From a checkpoint of a small transformer trained on Wikipedia: learned positions.
MLP neurons of a small language model. Each row is named by its layer, matrix (down: output weights) and neuron, and shows model dimensions 48-143. Each number is 128 + 32 x the weight over its row's rms, rounded and kept within 0 to 255. Numbers have three digits each.
After each neuron's rows, "fires before" lists the tokens most often just after its 100 highest values on Wikipedia text that the model never trained on. A number after a token or word is its count.

L7.down311:138158178103176114122105128138151093165151099088151123121169117146088177136142182085128079094165139101079129159136127073102159119143093135172123116111098163204138165122130128099134136143145138149078099145162080125215163062088101088134110177138121121162172243130166138103164056128088130154
fires before: "s" 41, "ed" 21, "ing" 6, "d" 4, "e" 4

L11.down257:131161180092166160122148073048153154127108118164143116109126147114134112150119115110052118136153111146212104124078081188102143131091108107095136113132150163092125160145130160132123139160177118086145114085160111100100100093155134118159097115177102187171094190125147131137115163097179128104
fires before: " by" 29, "." 16, " to" 8, " and" 6, " in" 5, "," 5

L12.down299:114111143155146089112105110142143122147150171148127188079109096157160138164144093106096114155151114071204211143140122087114136082104125124145114171119119128075186089107090140139075149093079086103113146186128133101083102088170156136164116146093101160140143122093167091130169099137095161103
fires before: "," 55, "." 13, "er" 5, "\n" 4

L4.down341:168128116135149137149220132157097133116095114187073137082143152160138153125130130098187099038144079109168090105123089080125120116152081161116108120132148088135097143102154126206109126120166127094108139136110124150121131198080126155136073099131123094075149127143113095162134092162122101157
fires before: " |" 33, ")" 11, "2" 11, "5" 7, " " 4

L6.down488:134156110172095149126147073134088106219131067149056137105067165104141139145157156097139103104130048138160150151087139140162159158163062150087108134122110145170097125135180116185099118151173083117121140087146130206143146117129066111140100130118127097164077141151123123139105162197087115148
fires before: " " 37, "\n" 26, " |" 4

L11.down142:065122097130075162162151108160135118124180159139128077131132126146157185158082112137136129138143111134166144100099124123104124140086123125177083078093138140162126076136076159119101077098196102124103143116125164060125142168182160122138131155044181067149081095134151072124104223161056119186
fires before: "0" 32, "1" 16, "2" 12, "3" 10, "8" 6, " |" 5

L7.down223:133105122128134129138076115195158104156084110115133149168107163137128163166116118127139136152141115091104155132112134175096073080141109103119130103122242147170141140088185116141162123150129121133174151142138110126164100175124105089177161132120147147072186135157120076147129120103088146104
fires before: "1" 26, "0" 15, "5" 12, "3" 7, " |" 7, "2" 7

L4.down281:117149096118102112087101136128152104114104151149158192172169112130164092088161109140148077149092156136162083146122075092143153172158106077141131089111150086084136117180149142119164144058136134128164141170109107067064106161127119078189150137115120100073192144083137110118102158121157108136
fires before: "," 20, "1" 17, ")" 10, "–" 5, "." 5

L11.down171:096101123129077170130095142108112163128136169072111063161114118144175065124078125151136140082120154163166093143135166134164124132090104112077104188172094149163161164185162186174132133106165098133149167099138148103168109140058138113164126188122155093163102114106179174107054126122100128124
fires before: "8" 31, "7" 21, "0" 20, "9" 13, "6" 5

L12.down753:107150116107094125181130112148130122152092148095088093122197142141129123105092086161157136137108122146202099128140153133129141116149151173145148101153122120135130143158104122111155147122104168154158162124146109137186066130184172026146141090035080121190087129191140148092112094106165148092
fires before: "1" 21, "2" 17, "3" 11, "4" 10, "9" 7

L7.down371:128103142109163131124087146108130094154120219140106078156153130114127148149165194147097078132148113120143132185172127125134144139101113127150128174125188151106112117147150123105129113161115119136171112138178079150169096133146127100123089089139116145130162232111139105203126039140141095045
fires before: "s" 47, "ed" 11, "d" 5, "es" 4

L10.down574:140121139097141146102135051159175132107173171086125162177140139134166077098185099098175115086126100074090121132131136112090115097119128139136152124095127097157086061100046106128125133101116127156110126127075098161136111182143115084143100136092089151160146081147194123142135112129081189115
fires before: "1" 36, "2" 21, "3" 10, "6" 4

L11.down457:123080094078111114103112140097165181127162101118163084176147179102121099149162084111103108091155133123153081123120206115121127153159117102113145161139101133190148172212145114197184135110093093104091155097106151144127171193150137136100068169172162116103178135173079098132113097090123093101
fires before: "9" 76, " of" 5

L10.down691:174102171147121131119127175154179190166076102127133143109130116130185186105104099071100136181103105126158116123134119158156126167171135179078093121162076105129139159188169122121118182138200124146116072104113145147137135087085111100108114133063115140116144119159113134129131145105136174099
fires before: " " 70

L9.down202:085115148099146153185149144071083128198142111086103096116118171173119163206170185114145119160133112098119155080098150080094090124095077118087171091087169167093153153116188115123139146166127120093138154119120115112141141153128097049124109094115127128110143082181159146179105080099147143132
fires before: "0" 23, "1" 18, "2" 14, "4" 10, "5" 8

L12.down664:141134078128121115063103105140151104128102180103103098155125145151170161153158137155140094124135108143187112134093144143116180095051172127126135133185129127103068171119098166140114155136135182141132086171136135122110132119074124150115159120074106067146107163145099130126148084144158037111
fires before: "9" 49, "ster" 4

L4.down550:153145109125157213097157171157074119110086169122165090109104121202111139161154152111129131130162171128107109063088049060159163112169174168097083112184098116182177125094115119118121134127127080149139095149166171090096141135104141171191172099135142146149119135142150119105054161151135123085
fires before: "\n" 36, " The" 12, " " 8, " He" 5

L9.down212:110143150090140093130150165127158150152176182146112127127124093152110120131167097109102116126162100051150131144107085109115187126109113135092156146125146125117089062171076107114172127203134149052155114155157089097130131111112151140063160128166086131166128144104109187072116134133098067118
fires before: "7" 26, "6" 14, " |" 10, "8" 9, "5" 9, "4" 7

L9.down103:144123096124136097103118135153169106147065122103143158149042058106133087145135105128134111145118115166151139208112147111114159118078191100128128096207126094116138140087190166096104116111171184142146110112117117116158137141144126083191127116118193160095160113115175092174137109130078121124
fires before: "–" 35, ")" 12, "-" 9, "ted" 4

L10.down447:113127160118094133126093144140115074079108139164154127138140082136151131056159129122131147129078154125113153122176127178161115085204165130099138118114168147124120179170144088127146110136098148181155114120137081093135146107142141204106121138148171137146114095096137095101190118102078193107
fires before: "1" 44, "2" 11, "man" 5, "old" 4

L10.down669:150126106158117140099119071056165193083066150183164107187128188124149105154094128150128148086093136196097158174125202027179110124133068087105100114064171123164098162101125093145141149143107111097122119060111181113128115153224087102106070096128157113107099119122128102174138138130106115144
fires before: "9" 35, "8" 33, "7" 4

L6.down493:140177122158120069159096181145159170125134144166188091150165137196162132150114133155114113161173163171136092139126095131127089108103091092238057150172180142114110119153117119145085144143132159094130131154139078110120148175140163110131080147111202154145158086114158133117142141091063076176
fires before: " |" 36, "%" 9, "." 8, ")" 5, "9" 5, "1" 5

L11.down454:082160154129151127112119135132096149132103164092102154157201113138114160166089140129135118098145090128161132150129179137132159104168116122134083131143128155129204025039119118136164107139072105145160102134114147189164207102127076147117142131117081083097122178134125100110111165129085139157
fires before: "2" 17, "1" 17, "0" 14, "5" 10, "})" 7, "3" 6

L7.down160:110159121113106099173121080125111112143139107135142133112167160162164110152149123119164110136151123112183129163172081121107103131107074127170106134183162112187131116106102151179108137149146187104106177087156116186141141141196055122132111160057115151109114132166081176134077174098068057119
fires before: "\n" 33, "==" 20, " ==" 7, " in" 4, " and" 4, " life" 4

L8.down681:117103157121126191109180118157103116180121148114099127114117190122130159168144129113129104111122126139171093082131123140151107092131103114114177134157176229176099164122144103132140147179137074123180151112134137108078138162133070119122120183131130115119165098161100144116155070145129131092
fires before: "0" 21, "|" 14, "2" 11, "." 5, "1" 5, "7" 4

L12.down352:150146080153146124114139133133139132153085200131076164172139115093142095111170201157106130147190162114141142093136127181162115168123090109113082109174153159167121067177081166044112131120105177092100139139171109119107118112143151173137221084105100182182122115087066087148159128174148131062
fires before: "\n" 30, "," 14, "." 12, ")" 7, " |" 5

L11.down499:123136180126072090166158085119142130123028068118162182092177116165079127139106073103134136126102078177101131164096129069140119177104102128092080160111143095155144166097115198111145130104141130089148158115152098091127149128085100078151073178185100133129165192216158203152134146109149130133
fires before: " by" 17, "ed" 10, " in" 10, " to" 8, "ing" 5, "." 5

L11.down517:094113167068129089157136144089124152124154123146137050181105146189110141139174156177087136084128088082076115063145170196130164155116129088178099088111087047129128149164166128115165129108129087153054178177101104082190175080135121160170098124105189143193145135147115184169098135082120171116
fires before: "0" 20, "4" 17, "2" 17, "5" 12, "1" 10, "3" 10

L12.down746:113109151135204102102155154092092165117100146165096112095113153082165105110118130145171147130185075164151139131113119102106122118115146164186086124063151148119132078141135128104178104106112144095171063103071089135095089144093166170188080112139124109168164148094116133161081112081170092064
fires before: "," 35, " he" 15, " the" 4

L11.down318:137138174163161174089136108136120085159196138142142060154134151153126103065149124117090116158110101142149104171138124134155114196125189125145158133117138123090072139178110185158204098189126156074063159117170138122130150091129053143095129138096152125084139145131114182073194113114122185100
fires before: "2" 37, "1" 33, "0" 14, "==" 4, "9" 4

L8.down720:159121174067151133141191088094159165149052094128107135100149107057111115142083133089108083156113158171091121129060146081157163125148189101161143123092134145132133112101138140181081086113095110075082157105134175147177137114132075089113109158187087133168149082150143081164134128162163185112
fires before: "0" 53, " " 19, "9" 13, " Years" 6

L12.down286:132160141119177122185104094102125162156137116173075093177153157128136109066151091110128189103180116167091125126109074161114166123129151130127160145057110136122126111123144126133169112132115112085062128122145116088086113092135135168076160087113145104128152129111166139126130136122139045099
fires before: " |" 53, "\n" 16, " (" 11

L11.down305:098068142120184150145108153158127183176112061103100171124166078174120136140138106113104083120136095109112150156100126111148176153135186138063146159139157104072137125140179146080159100139163100149117106107152116132125120085067138022143112125061137124143074106032105098100095094135076166193
fires before: "1" 47, "2" 21, " " 4

L12.down107:169089113102125086127148151132123158181134086094160108124126136118167122169138068143074122112196220142125113114192150117188011114123155148118088123105113121175117162129135132120056171160147148139104104114153142122157170129082079140170162112185121093158099117139048100154073172125122110116
fires before: "|" 79, "\n" 4

L6.down34:141100072106170134195140065134201112113094149134073150137153161154160124129090100128076151144119160140126099162158127147166081105164180098140040128177143138109106133157149150175048146116121127140182144159099146078181143098109134114071102138167137052103153132151085150124072115127123112085
fires before: "\n" 38, " " 10, "%" 9, "|" 8, "|---|---|" 6, " |" 5

L8.down351:191156072105073119213128183151147146109169142122146106123128057115143154131127090095152065136133100148101131070155179129103168090185157109130153167112123120103158076124111110100149145127165134160138096130136147150138075140131123168113131144169073130110156147116149124099175139078078162150
fires before: "0" 21, "2" 11, "4" 10, "1" 10, "6" 7, "3" 5

L7.down43:106132189125106174142113097158112105191160100094084162128114123153143112137119129108163130181036147157119131158142107072149157181113126083131071115048175108152141114083106110130148106114126170109123170147149133184152163119115119134188124154091119081100097130090122191174103088151126147112
fires before: "\n" 74, " " 14

L11.down42:142116155127113144190103110153066183140078099110166119145160112167158119131147104138138172153153136087111125141154206115122080198110094112084107197188080100058132163130124144147072125127146125172077098142139110114180130106111135094136127092151109152110173119147148090132109177090126085140
fires before: ":" 16, "==" 16, "The" 13, "===" 6, "In" 5, ");" 4

L12.down62:115123119173153070124090100069095122169068194105133133102123165054144122156138072136130135128109116111160168105072192133138116097152165170158176092093089071085122116083126123152104126126109143138149150142077125095100145179135133104095135095178124158159090179217108143168115123092128082097
fires before: " " 62, " to" 6, "," 5

L9.down659:072147084082144064083130101113117134194139151099114134089182145112105129102078121087169112076159124133114074105181152141138118126196139124167089167180115107127150071165130098111096134157125153127135149181138147107160084096082104104119120126162120028102106107142109122112090089109136134162
fires before: " |" 45, ":" 34, "\n" 6, "–" 4

L8.down61:136115064146102069129120141118177150084099172108179116133134157160121115133126049146142142139118119085091115181082095087064119137166161117144131116129101130120169169122193117096180058119168098103132142109133057134160146149132185138122114085102142097166119124136210089120133110157174175045
fires before: " " 56, "-" 4

L7.down26:127141173169149137113142111085113170142111114172112115083126196117129156126116114170131134142153152119101130083072147107166114181107117096144060226159159098073085124151111154150156142120188119100126173053134136106158059141115121177149125164160151165121156121134110128060071134101114123103
fires before: "9" 25, "0" 15, " |" 14, "4" 7, "%" 6, "," 6

L11.down730:066171145138154095129138176118092160178135083115106074140161117095151129157166111120114081146146091115115139061142117127201141159071070152141165161155091190145159118096167130169153120118072151135092150128121096087166115133127163185077106150116141158110124151116170135173088171158099090110
fires before: "0" 82, "ing" 5

L11.down570:045134173166120081085109139142138112092111167132147128145164117131174151100108125162096090082139119175117162142093204098094101142098135144163120071131093137125097109163071154148146102100064171109159150165162121155119162133130125163161149121126156085147120131127156136126114106118077158158
fires before: "7" 17, "8" 16, "1" 13, "9" 10, "3" 9

L8.down591:151112147104096176113134134114082093189121138171101176076138113177177122103099104108109120104117101153148114144121151083136110158143152138155158113082109084153160066102108068164147095191108157125139080160159183159103143112128151128210073130109128064095147141103120189142173135166162097115
fires before: "1" 25, "2" 25, " " 14, "9" 6, "0" 5

L9.down94:132159127135125100150124177116074102108182119137129066115097162160116161093085090107145145115124082136140117140151131125124080141140144107083126110138100062107095132167080107141146138141105140177124152091184152122123135114157128116099114136138122073074119140184081197163082097151122158132
fires before: "9" 30, "8" 16, "0" 9, "5" 9, "1" 9, "4" 7

L11.down128:159127080148114164114145125127129118120063156097177158114122131101126168103086110149106121173143126100144159123116095107160155169147159135159231116104090129154102083155119228112057147121149128113153142141119132088090139084170142136091118130177131131122114060104180130093178171103062194116
fires before: "." 22, "," 17, "″" 14, " |" 6, ")" 4

L9.down118:085156101136151088048105154110097082102125133169108170138096083131120077163088142144173162114176191121143138123143100140158080146104094120046137146148158172115104075125098182145129139201108164106120144130180135120152106147142089148124120160144082122091120127174131202170164191093134120069
fires before: "\n" 57

L12.down747:142117145125129162159134136122120120140110101121127080121122106107120177150157120130155137142188135103179102100090204140095158171144142137148105086119135103067154177101165143085133084178130178179127128128079129166150106194061202037145153140160108179144169142132063077154122123157091143194
fires before: "0" 34, " |" 15, " (" 9, ":" 7, "2" 6

L7.down494:148174150119172084126146133059109117143173142125084101097131195100114116100135133104134129137109141131155167133096118161137142092157119102135133166062156156070145134067067136114106107162099172097135097131117177154127119187151132158078112143138152135138087166134152138051218162112109140158
fires before: "7" 18, "9" 13, "8" 9, "4" 8, "6" 7, "5" 7

L9.down183:148109099109139150153122122139099126118057149121181147113137123108154128117130142127116187116095104128143130132129100099117156144161155100139090136156145105110101141119186156213022138149160079147182102144056113101131120096108025119147160151162147131105137144091157107089159125101115179155
fires before: " |" 23, "," 12, "." 11, "–" 11, "″" 7, "\n" 5

L12.down125:074127219135169138120158160131104132129078119114101123149156133110067162129138154164089129144056109143106144091169149147122102073184124132100131130124145167151133139166107143118104162122110162162136094121156175155146140155190102137135149141114137166142078126117147092133168129125075118180
fires before: "2" 77, "1" 12

L4.down533:104105111097147088155126117162109147143108137151132128083077126091082174182168125103142152126133116170184126158133165112137127034137106130155127125092103213160073146192144155097168119121071139091126152137117182110110154129123136098117136106144137079090073050089189141123097133188136175122
fires before: " |" 51, "0" 18, " " 16, "." 5

L6.down507:163161066146155143072126116125189144152113101135127153111111096180079045101167097171178197119112094111111109136121091140143126119111107121150125075127101170115140068157096132115157072127092101180133127113126154127084138065119146110136204107144133127180041090131107096162140107155166090113
fires before: " |" 23, "–" 13, "." 11, "5" 7, "0" 6

L8.down186:076147141122133141153169135129100187142114123115131137073066116171078185225184111097135141119075156123140119100155090128133173070160164144144078144211187146151104140154125109084146106130148112106141178159155112111099116086095103130102129178178114131141080095087173145109088111119189180099
fires before: " " 52, " |" 12, ")" 5, "-" 4, "\n" 4

L10.down162:074095163121140154077099140124138158188146162104091077082127164080113136149071145132109137088134100111206069125144160155159166135117134143159123210137153149118120196175088111154128141102130141141135151082158174075143118103087119084161131147092146090134081096106151155159149195091153102066
fires before: "9" 77, "8" 8, "0" 6

L12.down755:098105155140099197118156161109159144124146122160085141107129137149124109153106136096183145164139144115097142141192190122079130098175128174153129108127071155065177120097128124099136162171129124099176138117075112135082056151140112110167042148073143112180176119146127124111137160094146086160
fires before: " |" 68, "," 10, " (" 4

L8.down167:117103125122111164066151115127162152076069117131084125123154143123123163154149095103153150132153081103113105099123182143076110110161133111153096155178157182088166164145164156089110131169148050208154138186147128103130127147063120148138178130184093121085145100148179139095119110098178147200
fires before: " |" 32, "})" 7, ")" 6, "°" 6, "}" 4, " " 4

L12.down382:110163089146074103100038186147159103113116201127093116153111138162146114110119092133114149147139119123112139143112162108022146154086139181132131134143138112191120086130165149162130104114099135185167138076169090100128120145068161144129124114141113109086179153183096189165164139116096130116
fires before: "s" 41, "|" 17, "\n" 5

L8.down34:208114138091105060138237120120166143131180101098136100147129118096151150092105168165127115109149087129133115162118134139114143114109128102122134161145151101123115101076109165096167182128105085104057149113070163096139122130124094134130097125124163099146050127192134121080142131148120123177
fires before: "," 18, "8" 11, "9" 9, "7" 9, "5" 8, "2" 7

L9.down737:131134151130159089108117165173132110108120144146099145071163151121187123092117123139119184101158088090139084128146123053143097160145138114179075162152111099106138135181205137136109105147142160097158149088083153153155167132107123135071136143190132149154128106135071151066134143111168124191
fires before: "." 36, " |" 23, "–" 8, ":" 4, " in" 4, "′" 4

L7.down549:135141113160130028103121130129143080154132114114161149100145152148099117120081180102099097182176205187121102146163105083121147100093104124129146042098137131173122117178142145161129127115163066143103112086142155174162178138182145131123080123152113053101139140112087143153153091139176164162
fires before: "1" 23, "0" 22, "2" 16, "9" 7, "en" 6

L12.down245:115166125145069084183113161134118135142160152115072050100065145128134086085151136150124152129162100152060180098107127149159167194091165141090170087102102177147136147104156125111111149096100128127041096116127072118122171078099153125144108223125165098160140104147128114105157140111177138113
fires before: "|" 62, "-" 11, "\n" 11, " " 4

L10.down458:031159154153142120098146105089174190152121123151062141066168170087146121086059119065124108154174196178113167128109102113138101144057123191109138112087116197181192129179154114203097136142133131108104127087067111176125091145131080117105126185109113099188090132101110114142127110124118118098
fires before: "0" 59, "1" 15, "2" 9

L10.down142:132178170096168157115124124065090141157105120144124102161135179107121116130168152112114137061129150132085142048120149157124122066146119182116095121132083195151166093131158085130180098141053094158086105161070135094113102157129143202092145087130179176111138144134109152117187133119120171106
fires before: "0" 79

L7.down98:133094157115171174089117166124160089094124128114148139093041100079112093111136155127177174181170091131111101119184120136133177122097160105101122117079173161112102119085099097140157115111098140138140034082133148061171142137125072172046129105214135105105117099101102181134126139141136134115
fires before: "0" 34, "1" 17, "2" 10, " |" 6, "|" 5, "3" 4

L11.down739:132153194144084094092166110089158097136139101084059097134133139062123105159104107127104154156126125143108131094105137194128135110117096100086140143219077197087180105127157129144152067152089105182116097119112113186121095108107101142102140151151121115160160189130116147088091157084099129139
fires before: "0" 57, " |" 4

L10.down322:104123136100106115141080141206094159061066104158123135106093091094129112118147113180140142150101163124072091077111127105111105056120096148135113134155091137157135140152147140148076115131109156090122110125122159107181138135116150099104157172170143079148206093153081068103121082125116165166
fires before: "," 26, ":" 20, " |" 14, "." 8, "–" 4, "s" 4

L11.down309:134118130107141130141144184077140126129164105083161122135191177168118121069150142062126131118140127204173134103157125101141148122121067102117132126064118176137171163184186157121089143112128137055108165112066128118119185149144132073146097147125161120190188113107080125067132148116099134134
fires before: "1" 27, "0" 13, "9" 7, "2" 6, "4" 6

L10.down411:201123113113096114123195143125109127126100073120108124085150142113134114080112148150170157168106148100117118109141162067143139137153165166158120168153119069110159233117105081055152137052164140098088118131110105141104103117125149123138138136042097158117109137168164079171134170127121133173
fires before: "," 19, " the" 17, " he" 6, " it" 6, " she" 4

L6.down143:195127181164148169124104089098140102158160160140106123121106078110135122145069142150174109143117154167112130097088093135128157115132095108156151147110180086118106129113106114122109126149124150178093190124140141147182084088131124182100120210152141176142064136103149130145079136112115096103
fires before: " " 61, "." 10

L9.down666:144160122123133152119136135118149081139146145079137192081149137123127146051150133120117156144122137062116142130117176116112112055158199145085144103211065186159144119137146135073131062113143093108163151129144094153169202113176155147115105157115174128154113049143125098166138120123093140123
fires before: " |" 39, "1" 15, " (" 9, "2" 5, "3" 5, "6" 5

L10.down310:124186080104121197111121192152174183149202130077113131189154139156072090154127148120133096165137106122107072135124132132089138171109201107124165140116180114132065101152157092092163139117096129146093120185151096129124142117106163069135115085113124147091097137138064107096083145095104167102
fires before: "1" 47, "2" 36, "i" 6

L12.down143:113118152141133120121213118109109133119122156163105112086131066115150133161093113158141149088106149144130122099109118109148135150101097156090147114119159092116115082136125124068099138143205133154103162080179155153139157027196200109100130185059139063147131113118106179119129175157109115157
fires before: "9" 15, "5" 14, "8" 12, "0" 11, "2" 11, "6" 9

L10.down642:134113134126179168140144109154148113141084145147074134172118180142090164108112129110159084141086143089173215126142058097106091109117134130052113098156124199114092118105176116143138084170183111169139145157125113168143126088053125099122098140145111107082139104106175134154156089135128163154
fires before: " as" 25, " |" 22, ";" 9, " " 6, "." 5

L10.down276:156153133107099170122171148171116167079136086098093111130186147129182080148120159101146122148125097094077055113090158125120159072141156158170173137148115117153172115097108046127110172054028110138124141114028134120130195113142119145100116103113062097170107129158159159107140150110113089106
fires before: "6" 27, "7" 16, "5" 10, "4" 5, "2" 4, "8" 4

L12.down345:149120157081129127152145180109072110077121099093100053130138081148103091164115089154137156098108129124206202118139134153159139111100112146137150119119166124109156087098112115073125108117174134171115123143222130150148118138126137131111156120044197129177110116152149150108134112134119098170
fires before: "9" 21, "2" 12, "0" 12, "8" 11, "4" 11, "5" 11

L6.down598:114129122124159147110046124126128114174093153153119120123140176148113103183135115121152107116159163130137106079129085093129094092143123120135128131106177112108114137167123106084057131135076150125069174149172095156177168118153137133081080156129126105107142102144166135187191134134080154111
fires before: "\n" 59, " |" 7, " " 4

L12.down740:122079168111177103129117132152198113128168134113169121123083079130098083115144153143120106167133130087117241083100146117081114134107153121126113131140090099169180113133119124134131107139153128123121115126099140130156100149111182108138174154179129107163125106186026076185162171124141066179
fires before: "'" 31, "." 11, "ö" 6, ":" 4

L9.down53:173126136185194163113110084165098182162152128148102180168147118108116133110108136102114114126144129123149136170105105098124126134157072111154139162105144077092116152136117169177141151166171145137125106123114085107123120126109119070226138140162143070143181085109102147126131093169122177111
fires before: "1" 69, "-" 14, "\n" 8, "2" 4

L8.down357:094125135073086079126142092106113121149198111121131095214128157151090149097128116114122089174150142128171122139160133138110114127111095076186103182121173130061123115129127089122182143171057130127138143114142160117182094091126083093140089118091086133116154135125172179117116117068178192144
fires before: "1" 34, "2" 32, "7" 8, "6" 6, "9" 5, "3" 4

L8.down21:136114133143175125158142125093080112133145134111164091180120120072115115133148123090068144107132083108125156078164178159100113181120155113061080159109172134090065106088097119165115145121060145137130114149150184125147127108112120109143094119168191123136140167140176156111182059160155158147
fires before: "2" 33, "9" 14, "8" 7, "7" 6, "6" 5, "0" 4

L10.down737:150126163125095113080071129151149118190100168119179177163093180099090132164127179146121174124102138157062164165156121114178102058130088101055157093152115092141092157118098067141117071146120173090142128141138154090161102104158138155144157132138095078113172080126151121100104092108104170104
fires before: "3" 22, "2" 20, "1" 13, "0" 9

L9.down702:120126148109134100131160156128116094145158075141152061145127169139137119072078105047085085113158155140163128150064133170100125177171115168109102111138129130118131092100092131091152139077053131142133154116194087093106110151114149117106077136119121132135170182144159114176112125156093202155
fires before: "0" 20, "9" 15, "4" 14, "8" 10, "5" 9, "6" 8

L7.down599:126103129097119212126124081110145103106165182152134107097130115154127126169143153085110081164155118156134134108162119086087087069204077120120100121125135140175164137126103169156121117147092168195105142171183182130124123141220111118140087175146100123148080083098096107211125117159106100126
fires before: "\n" 89

L7.down131:133072111168148121123097159139128142127092125150102133134158131120110148108150106193116133044187120109134101111123114188149148186093124081117121140154179054089087101149154166077143104116127147140100213135156107145153116181102123142109087144134066140111096203129170141129196069129152075108
fires before: " |" 41, " of" 10, "\n" 6, "1" 4

L12.down701:117143124150156113180117088135154064140125135066104209101075092158144145098143145166130164147147122109133126142144083179123152094068102155130101151118129138193158078137155106142117135130092124041180179102134136095104092105103119095178176077151151137135174168149124138145166131108171085107
fires before: "." 83

L11.down106:110109142113071166123080137107086125100120135160065093084049085220149100174156121164180169113139139204143113120089099104136153139193106150143149107119188150097146095122078075103147137114194100106128103130180088118166129137091114106120052151031152130177150137128120127157115129176118092186
fires before: "1" 27, "2" 26, "8" 10, "5" 7, "3" 7, "7" 6

L10.down232:166108093114160066127113156103123180105120154101156064112133117105133102173140092110124062116094185165176092165148111087092156180100106073131151135153143153154128190159100115140133106175103170135123151117064101115123157082167119098105140202102090124163133072165150149105089132149115080122
fires before: "1" 24, "2" 17, "7" 6, "3" 5, "6" 4, "9" 4

L10.down550:093100093098078148107191094142134124097143147062095139131092149140134122111186161123074123108111149093135094121108082153152107147140125116098142140165120116183143110180119164118151105113139168131144173096185085139103117124214166147168132125164100108185104112229161114135087174163162178151
fires before: "2" 28, "1" 15, " |" 7, "3" 7

L11.down471:140138103159103087159110132098078094138084164071164129105160158165135130110093145132119152128122188107109082140124117125115100090144099109068148150132174147157184203102183103102102120098200114111146133108087137215089127159153155072178142155097099161142175151151166111160090190158193118132
fires before: " " 53, "," 14, " |" 6

L11.down643:218125141155126116067187158148140165107106123101151126159156090107102117128091105066090134118133149147115160148134140134161074159172139079180114134161113080149151170111123146100157152094141084110190105078119071058138074134079088097181119086102115160126126119164198119157127131129115162164
fires before: "," 21, " the" 17, " that" 13, " a" 5, " he" 4

L9.down703:137133122144184134118153124138125092196115098158107052159197082134125141127164119081172163174150119146115128125133174112137153168152180122067072127152108056100149077154117152133123109140176065104091064113154104124160149146080132152147156164152084159118124121148086070147143096147130145126
fires before: "\n" 18, "-" 9, "The" 8, "==" 6, "In" 5, "===" 5

L9.down42:117171165175107110065092094087114153146093117097159136122097160090079099114089147135189173142162199139099107082134131193125076028113132162148103078120068156121160132129119100082195146140167130110066149153162149149147157156196133116122085167174137123132133120089101132137143174180121173115
fires before: "2" 69, "3" 17, "0" 5

L11.down683:099124119138080117142091164109164109131143149083131093114163164106181130067156103090105116121193146163108100124120127129084107117082088137149138139086070136177121138150203138189107077089166125095127116115076196115145121130114115137077125128145107123166174132191053117109135095099066203133
fires before: "|" 58, "zu" 6, "." 4

L8.down425:163124155096146081157157150137088149121136138100131216088140071192081154117129140100127103137141060160140151108130123128150146131147150065123069111126131139105115108146103133103157107142147104125159151139130115137101142094104155172102151145179079139147151136150182158162114112098087169120
fires before: "1" 21, "4" 14, "8" 11, "9" 9, "2" 7, "7" 7

L6.down450:120155093192140077154121185084167094171104157192124157094123178167125149086115130122069101113092179151124155136112045048121161088124142141187080081121176091142089125133115111154173157147179123102133164169096128093085157107102142151119152062120140066100161108136136103127100188153171145146
fires before: "6" 18, "3" 14, "4" 13, "2" 12, "9" 12, "5" 7